MLP neurons of a small language model. Each row is named by its layer, matrix (up: input weights) and neuron, and shows model dimensions 442-633. Each number is 500 + 25 x the weight over its row's rms, rounded and kept within 0 to 999. Numbers have three digits each.
A block is one neuron, or neurons of one layer that tend to fire together. Before each block is what it responds to, as a language model described it from the Wikipedia text at the highest values.

Name-completing final pieces. Last subword token of a rare proper name repeated in the text, such as Kuzy-k, Ofak-im, Satyanaray-ana, usually a person or place.
L7.up200:548515503503464501510524514509525525504500502519546483500518512501514511494498480482497546503551490465553513499537493550498564501476494470464487477509521540484526496471529542478507536497521521577512467459536526484446460536505478498509525492513521523467473506498447497495483564472535523464496489505438483503496510485474524510498485473526522444492546516525532509505457487509524482506514524471462498513483512530498477518527466499500525489488492514520499487468513523507503514492488532511485485491475490498512535487512501476463502509491459533495526478498517505536484515515534489477
L7.up1370:534518489504458511548481514490539531483491502494519491512493469504503536501469517515481474503513537492539514508515497539480530496517521469507513526491521491518473453530472487503508508501514534516516472515512529502513465505489492456522493492495453478552481500507515498502548487532474439498504476508496515527498548479502509470501472472472485524446500510477521506476492478504523516534502511563498504523486534541481499487486489515507478465505459502568528475492500504509539516495501525514475512517520463509464505503494525459471527533444488520479490502548483460501475505446535515462
L7.up1733:438508465444482516471496463483514533510469526494525489530490456507481515461506473487482499501546444454527485529506510511510540526539498491486483502516542520496461492494488498476497497483528501524498505481486482487508459523457467497514539460503519508464468476504421475531485530554477464463458503516483514522492521463550533451488477515498515499516511507551524498460477495503491496511533501495521513491513505519524489491529478476507494486467483508528487513485528536495543539460545510515510501513501495501547533525564526507459481504494495541539445487477488506506492504445517489498
L7.up1895:530479540463495513486529462496553546521490527521479517488461547474436485475526521454504472518498510516457483468524499502459491467514562509529518505490485479488488521483500531525503502522472485492482507487487557496496493452471497467537509487526442456470505544508510505467526487479491527490530478511523487465500527500496479482462452493489500510501543500510492483464476486500530515492541494541500565523478537509483514486560532470515460465485461517499508475491488471529507498496508520504451464515558513508492458487512498500486490492472494497492490493517487496492509541535525538495
L7.up2130:516494513511506508493489498459564486484474500470544515524530549493488504463535477517484499508497551544513544527495541543495529503468539503485454525522503504481461441525502496497509509485487524504485471488489516503448500504507488450524487550493509503460496523495499499494501494485442455484482500535495506459500508459499459497517472482496470552483578533513491473523477443503469501538538508513458513512492525553506519500491499506507510479462488479557542468511520526510516467489482528521507485462512487483535497489478506462484507512508499521504472482524488496514491518526556520486
L7.up2210:424518497490463494512491505494502512536518528512467508463528517499484495503480497519445460514512500524470529514506507495470503486491496454509456511478505508455465482543460538527475469494488486508541556469506527556483441534530487483504508477509486500489496515526443450469521466429515458480489493520501482497502537501525505516478450538480488473510499520538499495501472503534503512497510514512468482515522486484529480501477503557477502514474466531495505482535501505471521533484506542535517493488502534489506510497497464538493492489466510489514499480498462534494519507531549472458
L7.up2490:501482502471476533553519485499503500514563488498517463486517486510523479447521534511544466499523508493555491506531522512466479460509464515495516517488511455500494475494492530517510492530495505512493453509454533462461437472481469464523472506501488524506483524515485491465530543464467466494510460551503486518485518488500462446529491468506511472536503497478517494539524458512524499536535508497542488513493496487456490524505495510487534493479499478555507493456521502473562512497466521543505506501492513467514496490478500455510492491458495507482488517484471457496537510470521536509
L7.up2543:498547487534489520444497429516497527485480475526507495505482486482492511483461457508476495491560562522507507465530528527486500501472532494481504477510509502448509499552500531433484494467501472525518518495482537508466477499518468495486519513509474465504505557500503493494551483482506526502512504486497490506485541454478475526504484495528490499481520552512533503519460497474527539441553544479501506491460531499510479502506530490518490483486518524477498445485460529512495514510503526538451520471531530480493496497454507498490487436489495541529490489508445485428486497503468504522

Mid-word pieces of names. Word-internal subword pieces in the middle or end of long, rare proper names, such as Indian place names, foreign surnames, species and titles (Chikkadeva-ra-ja, Gajiy-adi-h, Deviati-ar-ov).
L5.up385:511511498484489552501523502513553509509491513477484517509487504498515488472488496465544485508513474473481509512521477484532505515486520495532467508485528494524483499521504543531465471500476510501446505474515496506452564494484495479505523488486465540493478502451501486463482503491540477470554510476503472491483505493485496530467458521509488481509488549476494526543508473488504508476511485479534493473508487513515445483479495430504537500476496497495455500521536527500534479487459508466463447498492524554482479537477520477566536457495508521521475541485428492505573477478484480490

Clause-ending commas. Commas (sometimes quote or bracket plus comma) closing a long clause or phrase mid-sentence, before and, which, but, e.g. "to the living," "in 2006,".
L9.up634:482534492528506518540513570508509509497516503495489516482520481468511505494482484501455542504508487503512456476526478477506517478534536502489488486528489525536508485497494518508467485485451485522469508543481458500466483485488501483512515533464494481502434537510509514538507514476475482535500510477499465483505492519539493525484519493490539509478529486489429482500495496463473523540506508489516487473472528476499460469537564497510475476549522480479502507509547494524473505513499506470492480534475471477484516501490505529536506503521478483479476528486526462510492512473494523508
L9.up1266:490519460515503513536518511500491507497507522490479498435485490507543507521460517526503517515494502520486455512509520485488512479528534516527510524506499490505508479476505530515491519514493473509474490507495443521517500518470510484480513525536509494505488517486465488489514518443522499497502516483526512478497517518473499487494504524510510555482568513525486558479550511497421499494493500505526451488465481478466486495555509473490507509490505479546469488527481520459444496492492492523524471485497508487498481511537509493513509518493499497472534470495466495484491511502512498539
L9.up1281:493520486522481542503567544457527459560524466493474518508508536469492463505501510501476503493490516494463462545522494503466503482536528508515498513503529535519507513437488557493529473496432536490489512509482517543472484506519511484520490531442486505474503515502492507510538472482513507524496515517517556509534534536492480492488498462525528470488543513526493468481491494475467504527528483488478499528512481483474492494515487475496535473450507508528472493514509436517494485469538524496451501518493536487518493503520472472512462489488501511524578488496512498529449514489561476481
L9.up1324:475489476490518471545504556519505550530466483513527514525481508509485420499487515525535527507467478482553488497510526513499507477529485505464532543544497506520497498484486494474491521520508550485507469501488526508459459475542514492497505498467484476454523515511516476476487504481495541509497531496502480511479482503513495492515450510499514490476531506482537507497486476488472483514495509482488474502500536459509504520502540493499521486534490521532483526504494419492533528495520514442454517508497520515464524455429482490513445516487479508517511481482498497498512525537455514495
L9.up1372:487507482537431491515510477516496508459523502475483525471529452496511476510500540477515497476488498528534518488462528528497467477487512518463496487530528500512528539450494510511487521499496526514530496542517469514487499483501462484505521498502468482508509488496515510475520542469504507500498468483514477462474468498500483539494527501484494496485482504500476536482522485491465530513489477492526471529505535476532474501480511525503499467540487510462509489521527514513488509492483477488502480492482508543486509490509503506513476487499522473485509482507485486535471489516475519539
L9.up1738:524490510503533519512506504487519527486494464511491486493467508480460507429511521479524513496513500497478512473505483502466458507513523509488511490547507495510462492500487479502534495485466513509543516540512510486514519493484471486516488479515469495524449508545522538558502521476474513491503512470460473467508493494503518459467536476510470506524532510531482515476503453464494528489477473532510522495490551482461538507487496470478529491456478477487519502522478517505492513485524453493478475506500492455473492503499491490490491462505499498503518503484527498477506545506511502524
L9.up1913:520512489534479526514499524498487523477564553499524474487479509453504502461477518456516529509496506487533519515532561517486469455496555478491495455523506522462467517492468497522510486502468480521464562512470513466494484475513531503515516514422508491516496469539498499525531544501520513562473502500505435494498467542504509519496484487508513495473508501474452493504519505516482512502498480466558446504467526525457468466518542518499500480474478458491489505511509514507530496498512499489468491519514516504461487534499525503512508501495506457471450456499467535514487524463479508480
L9.up1984:527537510516521488490522510522522493499509495507507479494492485452469463471478475474506489469473533478508498514496504527490501481519500473491543529488491437532493506458484489478483455521505512532498491535496466468514469500504499540480472505442477491507532510549505528540484512443521506523469514497526481480491526531550483541548505497488476470505501497495521519531469466477485486515513507514483480491497517527520473480518525496506536524515509483476489499505494433518551491487521487462496535494462517479484518486530492505542479510460522493495450477513582459505473514519517525491

Name-completing word pieces. Final subword piece that completes a proper name mentioned before (person, band, company), as in Mc-Queen, Van Hal-en, Fied-ler, Gold-water.
L7.up137:528516502529458538501495495467501493473453486476485491519505471501487526477521500449522521542500508486452491489483537515482522522500509531516522486497507496531507485540493507485484538499514500476533533509487502522492493498545547472502492456503522510493476537514484479519525473501473551481521503469511510506558508512523449466548465471546461453506507483534516492485482468479496501511540519468485499467531500525506491502456503487487470486472474489534475533528505533499519477497547506535504515508489516408461476519422524472489511512536489503483482508475513588519471519521476560504
L7.up216:501537563515544517520465537472504531507446461489525466574484490523489528499482471470506476480471524489505509502501472503455497533506529499467502526504508492475480501526467474484501496484482503509455475495498512509553508532494527484509529494522513486431507497486547446510515476510479534510504503513505485534479489475508502465521498525487483452492491500493513507494525482448496511507483490486419521468488487487445469504519493524467471505466487524528544521526508496466517514491463508547504499516471520488542483509485512483494480520553546537511509471502480449465481530543510498507
L7.up492:525503489504501511496486508487466499496497481482522489484463531500535527482468513515529481465510519533492520482432516504496505515461500500497507495502545491490460494519462461496512518425477522497483480507484514472474458487497506413458506496517512450474460556527549453535529522510504454472533491489491464478500521555513505490502477491497505484502555534502492480510506493483533531524549484484455467540496505520528508512477478512511484526531500491503525458498498518496502501482528466486536505503544478453518493533507508454467539480530487521540521547547484462511494553476518533519
L7.up565:461479482534478524501488540507504512509499466547515512546516512527482538510487444467489492471470517474525505518516512505513478506495530511500539488481510499480524466509478480510500478525447487520484561507506490523533507532504520494517510482507473494471512513458520497483506499476517481482467516537499508528424488438457503514519464520496501456556496491490490525507532552518467461439457484525467501519550514486512493478478504521510522504462484533541504436520524513523524445488515555520471484552513517491518503483501465503521484487529466501538524466512516486474519510515509525501
L7.up1093:508515526517523512515496513494473483496449512517496511495467520462497501490494523483535499512487473542481558500472510512492473521535463526493513482488511513532521485510519512548521527502528496477467480512525486510498520540509477523489487524488497533507498483517511478536485502474477487463529483505492524511548566533517471521507522486535445482517495512509472496499446488492464510497536515495470485542511469478541525519510522501484516485471459483477482507506513458501527508512517506489548514488513479501496491502499542511475502514501495548493496482500541505500483486494465504539
L7.up1351:540496494468512515537513471485479561487466514523468472493471496497487506475518489509505488475487558473526533485554510512475478544495492523493537506503531520491527480522530542540505524493509489501466510522537538490467494495504506496505492488521486537508484508462524453477499489510513472512473469519492515526488496478524473491504515466516488472484527523458500515526508519482525498555482527498550498478511500587488510520497484533496490460508476495567560492521528458519547462518467493492450494505482471484528508521479515469461509488485477489471533467515453451473472520483506544544
L7.up1389:500470520473469515507496522489514469511467492531516482575514500527476538470495539482564493503551507522453482514492518511544532491503461496481518498499500469514500441511541511513489517463513470509454485495471480488591556526508480485523489514477513492463496513465496476548532519510496523482500491514492486539473503506508505521524501472495515532502528510500519522495500532461490462543536498471522489512509478503521465492475538470499542508508488455511503461500472503494495584463516497520474516532498561467504455517507519453506514411548501464536501483473498513454553515500550514491
L7.up2559:498552518503514476460506508481514500502501527495527533482481463480514476508457526467507519484470460498505467516518464532429458522521514516505500505472527470477460447488481539499477507493479515495491505481542510460484493500495508497485531484489528563481503503500506447459483496501492513522516454472511505476444510506461440513445500517516494469475511520495499495523565514519472494526484501535492497518493483489519497503514500513484487522496446484500514493517509495508499503522485499494504501504498471473500502562476542476515502508470516536490472483545480516518535472503532483490

Name-completing final piece. The final word piece of a multi-token proper name, usually a surname, place or company repeated as a sentence subject, e.g. Tay|lor, Kle|in, Safe|way.
L9.up1206:526488495507519528489518521479463528486498512492503502487507492486486499538501507507469488501509526555492491539498472562491515499487501478519453510523483504481476522490534506512487527498502455443511483504512531518496520497503507503491508478463494547400509457509512472521537529502510508494521507519499526474463508488499505466442479503478501509506502499488531509540522499502468516475526560517487508499503540456461504507524510491536523545503512484542495467512461502458515513494494469504464502484569458449453472495520473491486510533472500518519475465535483534470499504507471493497
L9.up1310:493497476516485493493509514505496520512523502488497504508476464523471497488514487546514458523517512494489507484532530547510442513471519511512540492467515507482444534518539496510478543519493494491492508517469509506469472495472501500484499482477517532492493538488532553489539467486466446484516457506553519530460538476501489525477506493487568490545492521485517533488456515511504562485490485472527496487502480505525490485442519525552524483445475515539529484507521450509516547499498507524483488485480523476498526489518525494491475448466484486497486487559533490532519525490475468437
L9.up1437:481510483488461494483457481483509483486480535442471469533488491487520498498504471499506469501492535527511488493522503483464529495512526474520517513516495514492510502483465502511511491524466485473492491471499461488546482537507501493500497482519481506484523544510527505484490537467475483501511505494551484503447483524507547495546458530480546518508526468496460531490509485492459482494503518514509509510491534471503471481481474488511491458535490487505535495503500472540503505525494543442546516457502492479491530484493510522495496523497508515528477514541526472496490523483503506544
L9.up1516:541553488505503544481489486473538518502484474505479499504497509534500473479563592546504462499514513530470491488522470534545499543480491504518487508482523502490505504494488445493509520539538511508487420518507487502507495488500457476499532514489464502461501515506487512495477486519501534485512492532494520481550535528505448498554487440513464505511528467528491468562520462509499539482569492491512488532485497488505475498471461524495498483512474482457466496514517469507519455479552474503528534534474476528492530501530498530509502506486470550515498514502479490497485494453511509498
L9.up1668:526512520536488483532480504477532495492499505494493496507493493497481506498488498498506487531511509480487535491518490511523550492506529465504484541472473497508504467499488480472500532505503508511505496559516520489456490487468506432524514468513484489502481523509527498529493463489471491503504478503494529497506524502507466476507446454519493561484544482514504467507465453502506522504511491530507520554484515501497487465522494518501483467484490469531534505505513495457496484488518543519483473502489498483485466512473478470483522482453527508516463431528509485482480497500551526472
L9.up1734:492485472477481442521496492528526493497479489538465481504488529476515493538489504488497562500484510499511499521478522500549493502483470481504480485484496547507448444513508423465497495502521447517549514511538482542528461531522515470507553518525461496511488526485478514495487475528482509531469493490508467451518530528534520516454464482510495510518471507531502501497518494493520498509497507489482516520457523496459489461530510491514493482482504476551520499516484491453505569483521563462520503526512488519492508506477504479470531480529483551450479467534543475529519484554437496494
L9.up1951:465503481495505499534488496485482506527493521505501515559470483467520528497452464444443507484504504486488538509503505541441526503515483459495469515487523501507477496513490515462549461537501507514562512489504465504511522536506531496518488561484472493491500476474468507486455508503446483505494538518489484516517494463508450494540499461443510505514517497521538460529481515534542474506499498485456490488504526525555465526464517486526482475481507492518507465492497531443504497536494486485501474491535468460453514525504485550510494501474504525501515455494522495517513519506521485462
L9.up2316:511499532470495511492524521498531510480482529505493452485517465477501489489547507507500457516553521506475482511503479504508502459539510473446467480495500498473482460514526497495527486484478498500517519475505510500476509514488475509448481511531488519514519457503528492496476478497477496509505494483526498529472494529497482467451504486511526485468483501471518477509534469459476497475506527524530523505508501543453496530506495536528523479547536519506497483500497523464516527499501558533486498498567522494464449489516496497498476502478526507493483512482496520483439517517483455456

Articles after prepositions. Mostly "the" right after a preposition or verb, opening a noun phrase in running prose, as in "of the anime", "during the BDO", "follows the characters"; also possessive "s" in "his" or "Padmarajan's".
L5.up5:505521479492520509483522505528492490508467470480495461526496476502511460454502518504494499521471539488487505517525513480509477512478519531474523522526521525488488491489475560527456539464500506548505509513471525518510518494510464542491469478484516528478531491516506523528558498501468492511527482476448510469545538517448541469501445529490485540466482458495457519513509494534533541515491463538581491553433528500477507464471514520524471533477475550493511509488493454520527481539501495512481478464520534508522476508523541501495510506470500500491488455496475515530511528535532481514

Definite determiners after clause breaks. Definite articles and possessive determiners (the, The, its, her, their) opening a new noun phrase, usually right after a conjunction, comma or sentence break, as in and the game, Then her husband.
L7.up1021:454542489486551519501535512519523479493502467499546475533470507492445500494505511469544504516551506454480515502466456490489522530475505515511496501513497482505463531520506497491486504533505458539554454503518554472464467551491482501511482475495523475493466512501546516500557511532522525477486484509459490497447485517514528494488497520536487492516468480483473482556503502507482471509531539459508511506431515511488501500528492515494524470468522479498493503446471519530492458477531509493523511526506488497506426486515474520505464494513470535536510524536487508470473476533516510549
L7.up1198:503539474476499514458559542510466477481475487497497487503449496506516542518485485509508486478476558527547494474484509516480492500423511505511481501522547491472487464527489512509543501481527493507521491534523511464483477513516493452474503519483506537521488465510483519537523511532479509539532488482504511519468497531471505527484506475526461489483502525505510539490490500505513515485526508497480527459495470508491483528486513482496536541517495465520476481461514523520512499530505445493548500489503481521497491495537524529478524541481500474453492476513472471481532513521461469495
L7.up1268:517510495521506498498510522569503515533516485510505512497501512501511500473545482466497492529487556454480480501504498523477495546497456461527507569483518514528538507491429532526513514499488483465521470498554523539457469506514485485506521528499495559485495470506497492488501429527535499479522514495506467515470517502438519512462502472510524498486485496498505499559458493543517490461486462493513480516477493480499522476450524514465494500505507449489459552489500515524515499511478508499504514493485470550531498520465540506473511477491506525524497495482464494483405527500451558497
L7.up1329:536467493501493539455504459481522462488476505437484521457470514490503528505519508458502538478527492515494496517527470471532499514483528468508507517504523532552488495473524496501532489512487538496489470484541484490510506524547492486518488534456541503517456480497459513495535480556529471508493528469496454488440452489525510484519465525474471468542509506544510524514535512459488526511466515512498455521468521469487474477465514545519509487504484521528512567504495539455492529444528497496467535524511487544520526490496536520440510521444508523502561486505479512476467514505546513507
L7.up1857:461501483535471525519509491527508514455511481462486468486431468509491470491501527499475504548486524511476519521487478475482529480452444473499544504466531533512478512526508488520494508512498534490532492516500513513466562526520444466468512450489486562485491504458520520523443519510499515493522516489470523466472457492545502459468582473553495506438504518497482527529515504535476520508472465482472505430527493537451511499496490482480524483479498473511499504487489525460469509549475517511528543496489507494462541496510507491490477455488522498512511500531463474513471500587500470483
L7.up1963:510566500468474492522514507491495495497505466491490491485463481460482499516520539509516511505483488505501472500475504495512522480519511508497489537470500516516480494474520547497505487530488532436489510536491499467470528497467500455506485513540506563501545511500500558494523471517483490509518486496424481475472471536459484504484511491482510456502497494465459433548486475491496475507471514496499519495512488511484535513509505506503465512514501511509502501437523505480488495510532462489490529491467501554495505468520519504494510533512525497475477450501505491486433519483501505490
L7.up2505:495535511492523491482460498504437527509514512462511484485488486476499473492541514480520522493520531511472499453505489487525501513475511494504484497489496511548494502480517514524516471520525502507510525520508515510514480477515508466534519483544496496531486496548534546510484503530492489484487434509483520495528489478522494527504497469503550492497473515510501493482502537474538542472464547478533485509515498531511506509488442527503456469543452476470467518492490528478543471528516517511487474537531516476531477537493476509469493517463486480489493519542487492493487470492472464524
L7.up2529:518467514477545465511515475507518485461528491526502488485521501487554472495489514509532507504498475505471512500522494472514494509503496481505559513489502522504488459459511486475496524483476531492478483495499492505543521492575549471502501518559472515490485484512475513512515484463492491511466530439461510500509458483474460490544499496458538484474486481483530505504480511502534541484467539514469524555527490471514552510496470471490491506487507472474480514547517545481516511473496478523526486512520515518536463487499488534519505524509485475529525500467487528489549461485450533508

Comma after subject noun. Commas right after a sentence-subject noun phrase that open an appositive or interrupting clause, e.g. "manager, James", "Dowie, however", "gorge, which".
L7.up979:452527458516476542495497496492498496517471553505518498485517491496511515491511513524512517469470546467490477481452502489504513533508492513494466473496526494494481543496505515551500528502518509482497501492459520480502509533495521472508507560474473532523508523520527492477493531526548531529534557482526426463492482525478511484461511487505488512472479531471513500514489524496510575489488506525554491544443528505480474525527500493509509466506543481520505514540520497467494473499519506482479474504531519487502514530460454516470477491483503534499499510527495509468460494512512523539
L7.up1075:501500514491496536516478522513481512508500574467538457483497515453489498479436508499514526529506518485516497525515494458472503488509534535498496497502521531514456489501499554493504480505486517506541509519517492478506498499469498543497484505459503526477503480509508538496487509484516517523486515526493499520491470490512489455529511501446453445519506489495489521504535490530474476487514470486473520430464522483472515496512477498466497508523503511480464505507549462532519480448495479488509519469501502516539530522490476538477502546478506507511496481498502504485491481497487478450
L7.up1144:490490475529489492508542511497489540478455497470505472499497464496547548513510508531482489510507483501548513513506482510498509476507472510553533530456481494531507473503507521516514458527516484542504525487478478466466503503503501486533489463493524450539460510548531528426467520501520478521487472497487524536510506488533447548497491524514527510508522507477407549468548463519464510465487515527503522467500506536485513514540498472500494524542473500525471551533510507522519510444485491567492523512489512503502471499520547534495539508510493515494535484470474490499499517520486512476
L7.up1183:533512495509536508529501547479520507493504563531503466478468516527505521499531501529518535513479529492524528512473470503526470511489508486528501477483538518463449498505494481496527543463529456512461517524491560443462486489484485528497488537529500481496468453501494513481468497520508498531526517475518473490475495495519515485517458472491483463516461500546504512508480511505477506507470500521495505458502527498490497536514495504507505496539427502468503482487468487464486534463512502493454478513524500514445491463506452559490459471502488462520472531490507506490468515498490501495
L7.up1413:473527451536500504499458529549495502550476485491537508472476483450475536514477460553541513482502476492478486528490466504502475569498522553491553497486480506470439498499481525501509513524503484465481514518530438469505548487502479505500519486517518541486491517476434483516499509525482490474516523492505513521546498486482515515522467523450498525513512492479508487493518494458502496508472487468497519496471539443455447508536516500507504543513504517485538497477533513530424520536520502533517533487533504495523527471490436477482485511522499531497537459494487543491560488464548497506
L7.up1975:488482484489515503558489540511511514498514547525480489497512504492512484517491459524505525467507496489478488470477506512513485525537484518464482488496506513457538453473510487489507538516506485487498496553471499483456505500493518538540525482441489475491460467541535493480490488490519497517505541481440516462485472517501530519539474451448519470510494486469485509509473483475478465503517483520537484487495523495483524494533540484497494526505493526527514476481487513480515525506492534540462503539534529505496477504552479535505497473456539483481485518481516529505484461553475508516
L7.up2418:477519496518498489507534505470491488491496533509484524477507467533541524466430508515532468460462481457508508529518493463518470493491573500490496505506496505527455481493495534496459500501480479495474479478477509514474480525490472527510496474493467552463490533446499490515541500511534507530464527492489509489508477494516516493489499531496468517458490489506512513509518497517479436483504505475513487484531500469474463495527557501490518504509524504541484508484505500465539524515525551471514515522499523520503521494471479434500554442539520493487494473493484493513510499538514499501
L7.up2524:496508502498522517471463478506485494503518513480469472448520445497516516451504471449550492486527546514495489464479506515478502492479543443465447487529489500507476461490482506524473504479503550543520485495460503517487478512514493484530522536508475490476463483439470509507479523475482480543508535482532508506533553515492478504478492515478489469467487487512505525513486500450479505519502497480505490504500506474491494512529545518483495529508539510504512529539530536477445481535461547503506547502522517535471524499484470484500545465495566489481458511496456520510505485493479488519

Surname-ending word pieces. Final subword pieces that complete proper names, mostly surnames, in lists, tables and biographies, such as Purefo-y, Sedelme-yer, Kilbe-y, Will-man.
L5.up614:547514542479484478488489535470520503457478528536492499506459483512470473516568478438483491478507505462534517496477513504460530444507558544510480533496497506485505483454492482503497529508479509483510510510542504503483529497509492510457470472510483522465487521524504512490490531509521511473554491491537508441532501480470529478487519499498482499597494500536532499503493454455493483516484564476481518495480469523502509506496494508508488462496490524472488513513495523523538489556521500510496444528507549507529491492482509519487512479445474480499495467542503524495507515485485486525

Surname completion. Final token of a person's surname, often a word-piece after a first name, as in Edward-s, Gerst-mann, Po-well, or a whole surname like Lee; frequent in tables, rosters and reviews.
L9.up267:526540524458525515463520445503511515488520514507467498485482500502546519494494506506496484507518495490477494496528496538491538529525484453478477529514534485482509500479485565533483502544490496456515512484538502492504467509483504484497507505539539495516441499479478470491543501517515495503493467492524496532523484497480487499534532544508501521498522504512458505504558511495526488490499482506451548480506466482516468525495471532522479486464497499534549511462537518494535462503459520437491469503491484492527543511504532568480495499498538492510481487509524449526467503530528496494
L9.up660:539547509474529555468545502510501517488503489505498466496466522500480480527494485482515490508467501502523485505496493502427538532486478490529473482475545483532523534509471548514490471528482479446494524463529518483455476546478489499520524502516555495446428493516500525457526475529527497508523527461528491556515495533525496528512519547510490492512527512505523508500532507472500519498513491492468506447499485480529446496489465512517492503464473524552499543511450495538537506508474474504518466509451481467526494488490517536492474480527492496485493492521554493494494482537504491523
L9.up1048:542512494506516497489531519557436475472487517527432477485496496508477502457542498502507467508489558466451460438550493531437493514478527480497486488518509466452510497520432507500495500495497468507481536526548532478520495512505509525526538524488513521493490484475504504471537521488529462517494503494513502500451498510498463553496531533529574476541514496548512508450538526497451505480467505508480480475506486510469494499492477484509483550426499494491536485513463490514509536492450474508478489543480483483503505510471482518461516519493528480510492472518503449491499520486528476485
L9.up1068:529509509514508493474507510475500482520490522506501469511488500491468457463511505519513476518526538480492508518503502530454531559508528485525537520511490504495504513478476488509504487486475505499471512474537479500504496513494501510508494544497543497452484506493487536471514493478506504504463509505496530501500536489500484479490493496535504495506549525492496475481532532476488498483516490555453539479485488450530506479483483521507501514477517487516526497541486519481521490536462516440482522502483506495506514510464529554509478500477514541518489525504519441501496497475493491490
L9.up1149:493490490460513507494535521498494488471506556518483513486533499452463497535497484507534519452453454490465531540528474514490487563476480509505516493487537510497490546483493542524506499513500493544512506444509481484446497502525487518466559522503506518508471526496508503491526566504478527475512514509538477499488494522541510519542477493509536481509540520483507471489503517480506515479531504465509505519506520470509510522485499448520464515497494524542506503501490476488481528481462528491514543500537439497527497485522501557497466486490503505496549494456547507493485466500491496486
L9.up1431:549521484470523510539544512496498505498488504517531504495470529476455486536527508484498476536493538463542506547530491536452528480490470493460497527453524528517495512571477508524527518509526512506495502563504463473499482503525479423526507527503469546501483468449509497501499468516499482531506485457527517534508472471479509510447519478514483489517526553518542482537538460482507491478472487487491528527524533468512526508458515469495523496520512508481480492513519472527523480498483480500518483504443523516498496535511515504531525468512535451501525501476483505548499522505509485497
L9.up1829:511533491517522511483493497509518513527481532522504451516522499472532472489490518489511492520507530532495486547500457493507464466454513533494472496480455519526491514561484495485459514495561481494478506487528528501499499524478523529507523540527507488484505501520525493506544535507544532524501455514533500510515473530468502547487493506518511497491518505523511479461472514512476520498483499478481490498519505509502492505485508523523531519512499432475459486528500422508530486505478529481526508468477483519480507525495503522509485518470486507520463508492516459508459508482543516508
L9.up2032:504529510486498477470509500507443482480490540491520525535501526490508480506517508489482439509487487483491514511532485515443491526543512477509503508486521465470480511493475519502486498508512516503492529476524467481507460459504492502532513498494525556529465507477493494473497462459490516470544464484501483518483519514489426540501487527494501501486512515529510512509574465502511492494498490533473501488482504519538483484490512504532490516474504499532538542531464494494554524495458478512505468523510468492525502496502544526511462493482498478497484480533492485505530513502494483532

Noun-phrase openers in narrative. Determiners and adjectives opening a noun phrase after a verb or preposition in historical prose, such as "the", "his", "entire", "planned", or the suffix completing such an adjective ("spacious", "sparse").
L9.up51:472473505467534519484484465476477503482456482474526498446484516477502487516481538493513438529456520497538500454525433476491498488498500479470464511518497531556504542497485503525501539486503487492533495497501549464484500528430510456489490487467486515494487496514475543439519503507515506513509470472540512483506536487509468482481480509494457487528499545473499518471497493506540503475498475482524545522499485471498488542465461492498521505542461497505506577507484501514498514519515440508484496554496570493470501488509532447479523484504556482524567512527521510530522473476524500505
L9.up58:553502491468533558487500475503465500467538501505494443538513513500459533450478508490512487487491461489486543491493493539499484477511480492477497462469491481547490475517491499499468521529496573501502523483519507494530516497467469499483513518461503488527492512547476505523450477508526509536517487468483510485487487486483532494486517468501498487517472492505524476496536514472514480461481531481496513502508507487502483509531512501481533476506539585481473469510480485549475522482468524492488499525506499503523509481498500518492499488493512454521466516505475501519507468515490485538
L9.up648:527515528482508562486546537498512526458499524493514546515497538524567512504530497499502505492464472532495492489450486529531510487479480476526476456526492476517477498515544494533524540522499499505517503508517503484517492477494476547488448487515521458510500478523499584547541490524514500480510550490507489506491476507534499500511467498494508488529508472530518520532470505507499488489514504554483504535467487493462514490435486548505492531526522508463479487502505503506494523472477484523519481486483488531523486478515495530478473469482506532446549477442492507474509493494486453461
L9.up662:497499498507475536503546495489493487506546434474492443533477509486502488468523511501551528516490522454496468469511481508469464496466517446511464473459475489503500508502536541537493498521514504491504516570469528477500507538486461486499486503493474557509494468501488547537507507590494492508477504496486490524526479474523501479505502512509504479531541542514496539517462467470563501486494505494525498504504496520479507539477479501515493516484486516497502535525502538508471494531535475495472524514468466481506486475507494562484511471442485498549493474532476470476469514496516482516
L9.up753:512510510504467505514461532515484517447513456513479506511505500502527516501524516491498468519501503482449525451471470508478497475467499528470498496520494515552545476524441549490493549488480529503474505519478517478474506468469491493492492529512503475507449469484539455525478506516516505498520504490500528511488523478488484463531451505521488480497488474501517478508527483491483507509476508490487520492455480523502527489511500487509478527505492460496511540502527527491476543464535465518495521459519509480518499504518508540460519505499493512477501517497475529506533504523470522486
L9.up1695:492502510463478458519477464501506530517505486465502494483478473523465509497499515507520525522518528494521545464513492512498501510517506511530486498498485518510456514477481505510501525502516491523512521520501515555522480504484510496492515479506495549510521535574561502462512489497518477530516491467487490537477492544527480526536520478468498545474524479483502512530510482516495511499504527520527525452507437520491514506536557502505519535474502527472458540485497510549480492515517483520490540510501500478511450507535510551539536498504460453498475471509468473509506446499487525513
L9.up1703:501504483514540488481504532541500490492504462452468483515489524521510518548494519515529475490545463557525510531505475506439487526543466511496433494461457465507499493525443501514509462499503482513519465501469504487485510488489480501523500487510525488527546487520510489547491525532477514478546456531505488501506471499501500503497498521515490490477462531468520523509493466496538504459470491491502487450519461498505493503541458537505527503514535529529504501488493514538485522487531497553474510499552492495544507479493488500465423527467508491494513493493480515480492506530522468506
L9.up1837:501496541476475503518514524462493488517493463496473472477494532472526535488516478514501519521476520486513532511534502481517506511511519499485503496483500530480511527556510568555495478456500469494501444562489524536495491496519467487526509513452536520527540530536492526495505507503492511553487462494496507491496500488486498505435513472531498500481514558475487505522525486505510512509554456509498523517513526496462474527490513511543471478491507504492527456473489550490508477490500567472484512502492529494508550474525529510530488527498490481526477494522490469476514514483503480504